Weights of a small GPT-style language model, trained from scratch on English Wikipedia: 3 heads of 128.
MLP neurons of a small language model. Each row is named by its layer, matrix (up: input weights) and neuron, and shows model dimensions 176-303. Each number is 500 + 25 x the weight over its row's rms, rounded and kept within 0 to 999. Numbers have three digits each.
After each neuron's rows, "fires on" lists the tokens most often at its 100 highest values on Wikipedia text that the model never trained on. A number after a token or word is its count.

L3.up939:497501523495491480489496511498481534508489501464455517525494472518526505469463511490522473502490533505515457508489498512488486492485474516478476451519474526529518514562495473496487474519507477495492510492483513504496474496486541504541551485500512559511520470528468485461509510519500482530504500494511496554516535482493537470488494552517489512504463533486509488479488510524495469475498
fires on: " |" 98

L3.up1402:526506518468515547544521547498439503499528568520503519481475514557451485497434501462482448513539518532516510448513510458471468475463531557493515487467496510534555485501475477490511494504507441527502481505526458490487485505455482520506499472484552484460477495542485527553485493546510489501519463488487471521497517517521509469494492510530536485507490509512557496484497492512507502522550
fires on: "." 21, " Candidate" 21, " and" 5, ":" 4, " Score" 4, " &" 4

L3.up358:472491510519505518498499529507497500472475487498472457470498495465525505508515466473505486492507537511504547569512538472516493520527524462501508538500551478503496540548469510510499543459494508515511465490488506461479504517546534481521456507458542448449467517474508536518492507497486457528505527516508527491466513481534526484510513516527496508494489483504482543513509544538501504514483
fires on: " University" 31, " League" 10, " East" 7, " War" 6, " Out" 4

L3.up459:519514502513516444515474492463532534477508499525493496504524491476518522520486513515519500513484516487524492547493509482448479432500489472516471547483518502524460530545529498545483491516468486524503487457447497550473496466520489493509471489513513492498496503524494486469482494533486501494508489528502538503457527472529554533500513490463482497455478535488524490534476449497456482493545
fires on: " |" 69, ":" 8, "." 5, " size" 4

L3.up1467:505453512474501507498517478462488492475497511510480512472470483543435518494515510487495504522529471511494477539480428476542471502499490493506525481504440511537523516515497507475444524530498531544474518484483483510474479508512507453483524516476483539509487485536468460487493490504514531523522478497502480501519475515500481506512501528504494495484535497525476520474447502512502559514510
fires on: " born" 15, " age" 14, " 18" 9, " II" 6, " War" 4, "out" 4

L3.up1072:503539539437512432471477530488504520518487472491490511530509494514537563473532504500530512525526468485517491504478508540528447513479497511508521496500510512503461465485463503517450524498486496502499530559505504477490504527531475544495532562499528528498526455489522484447443494527485535511498479467493511531500456536520490487503513536515487480568530525522522490523451476507502488507475
fires on: "s" 15, " season" 15, " War" 10, " century" 10, " years" 5, " II" 4

L3.up789:485546427498513513539510556467522599540449490500491459497516490514495496483499518507440480513511521506459458484461497491518475476504461492494498520476433489509513535485492447508494476520490510508459444479497479471511492502518498444487460509479499498526510532535524455519493485500524534545519508513508475533504523508523525530473527465475494546502550502541476479527501432517467515505469
fires on: "|---|---|---|---|---|" 19, " International" 12, "|---|---|---|---|" 9, " international" 9, "|---|---|---|" 6, " Permanent" 5

L3.up805:514467517486470521517483417474486479500499491521489486495526478542524477477521513490467530477524486490523499514479507487475525515585485518492494482506496492508483520514497464492504480490504450470517508456522519540523445531513438486475495513496489499454511493504451503518439479515461546469502487574524496488514511461502478544462492507513522517508471498504517488473538478541461490469497
fires on: ":" 21, "|---|---|---|---|---|" 19, "|---|---|---|---|---|---|" 13, " were" 6, " living" 5, "|---|---|---|---|" 4

L3.up31:477527523501550569480460504477530494453522536493509489497499515504450501465472538506413490508521493530505543490517493530476489518491540468492529524509455505524545495486468517486435500473479480509520504518487456452498529495508499475485522518519481495532473464481485555498500561466496527509451477503513479507520510464501469506490512498503511515540461500506474467455471494454504488498469
fires on: " and" 18, " of" 15, "," 11, " or" 8, " Mir" 6, " for" 5

L3.up943:475491463501499490465484509508478499538438496478480511475477464513515505527470512470530514509479515514519483515509491516505504500507463533527528494494496463484490474497501503519481480456501532452534501517471521522509485521495490504484503490490551498487530489498506546546499504498467484508501465509486520537497578451515459475490541496497495522503543519519491488518494469491521543524476
fires on: "\n" 39, " end" 11, " after" 6, "son" 5, " length" 5, " from" 4

L3.up707:520513543484503463514464509546483456516551512504515488514496515514461490455467486493482497494534534539447502510450461457487541494525525505492472518516533512481476532514483508539531544505561481506472476498506544527457483518518451529510552525527546521487493505484467525511495478488513522535501482483482477500497507481472540475532472519516499524522500509508527518484532479471497519480514
fires on: "E" 15, " well" 15, " e" 11, "H" 9, "ol" 7, "ig" 5

L3.up1063:494483476523550488503500523482504521506517494527484494500510534495564538511496520499455492524494563537495503471519499465491487505520503491536498546472504485478506497493484504505490477538500493507517486496493468498483482462482523542491530505508510491479458544465507468505492496494473520496496499492504571486479481499535460510469481547494520468479451503479449519507509492482480499525514
fires on: "'" 14, "j" 13, "or" 10, "s" 9, "es" 5, "t" 5

L3.up1381:473496491491526509460536491521485547511524516473519492507480523559476478494475528496492507511554504555523553492515498484483522485468535524477484461559501494562535502541487574480489504522504503491511502512495487485498505491507505478530492502484533499488552498531511487532484484494473513476552549443481526514479503546494509493506504522470461487482496496463526509517492521493543491469468
fires on: " who" 34, " which" 10, " to" 7, "18" 5

L3.up1196:506477493498548491508470452511497483512475492496473533479502483521504505498511484484444536498521518509513494452504470511535498439486530491494496513494476485497455495529466513481493516485556513496482498495473476497514488473495513500483535453523513508519478490523497521520521511440492503472536473536420524545469549500459525485526524463457509480521501539519514453459528497474478540534517
fires on: "ian" 16, "iter" 13, "rian" 8, "ological" 8, " C" 6, "ic" 5

L3.up1383:487490504483488525469501508501549478478472543527514516493494492532470507480547503504504520496510522481520491461564480457514489471515527537428493478486522528531518509501523506524550483477527466510501488490496493521483468479455541541480509534514520505461549487460490537501474499531495497518492550488471493522487486516520501503508448492478480513495533480515471483482507490457491512471518
fires on: " there" 29, "|---|---|---|---|---|" 12, " There" 10, " what" 5

L3.up1045:485488518540524521511507492505483476490534533484532546508531514523525486485465540503470479529520496476497526479497506518498466494497459513504494495496498490516474512484526473516488505485484430518513524517520501494509500491544542491482508507482437464478493429486505533510532462510521531502473494499485540537530478491490477472520465502479495516497483470521526501527530517505506487505511
fires on: " of" 18, " for" 9, " with" 8, " by" 7, " over" 6, " all" 5

L3.up463:522486477463528520507497506453511500547518507499553454517500513506497505494487504460479500480483513526522485485460451481491531509526480500494520492515519485480520497518514477489492514488464490452518479469491488483467455524488502518506464463546498476525492519544490532488519522482511496522537493491476508505534493490505483475541522483548502498502484534488511489508481501482534494501505
fires on: "s" 33, "r" 11, "h" 8, " Hard" 7, " relative" 4

L3.up1377:484545519504551490434498489485504496500484496488491472491512482521477496507508493459496524491478456512502490512459484509485501495534466477525511536479473522519497481518472535472486526497517500487503536526468497493514497514472499476489505482539501469532491502503523494456496469531500552512526536502492520493507503506500492512498513520508469501515525508547477484540495480500508499494450
fires on: " |" 33, "c" 19, "b" 6, " Native" 5, "Cast" 4

L3.up309:483471509502466500504519469452497483484555490527476497491499449527483509507473496511495505513502478515527540514463518546489457474478528514497449521497492532486448482522499470533485503459519527484517545459461493529484485488560458528525485466520490518515515483508503514493502431480482489502476489456466490517503521512485512515540492523513473512486490494480526487506489480505507509528520
fires on: " number" 25, " time" 10, " but" 9, " listed" 8, " addition" 8, " reason" 5

L3.up536:473506542501489512471488548488479511484521519535523499484483480495519470464447457496532452485498540507521478492552490495466483493517515545517502508490502541503519517527491472486487478520536465517478496538523501502511503524546523462496507521523473484469487493498562525486487524456467455493481517474472504533497481489473528498468475482511469492495488507504466524496499475511469442487497
fires on: " of" 33, " 0" 21, " above" 6, " near" 4

L3.up92:517458534512460490488530539532495499545528504506489479537519514493526481432478500463511503461512476533499534497499492538550496486479468512529489493543531533569536512495503515463483516493526499500495524501521485528509480469468528507492507513499523536449486518523493492507568497556500501452490480479492491508510537503506465432463509443508542503501526509497471512495485434469505501475511
fires on: "le" 46, "e" 8, "ce" 7, "we" 5, "are" 4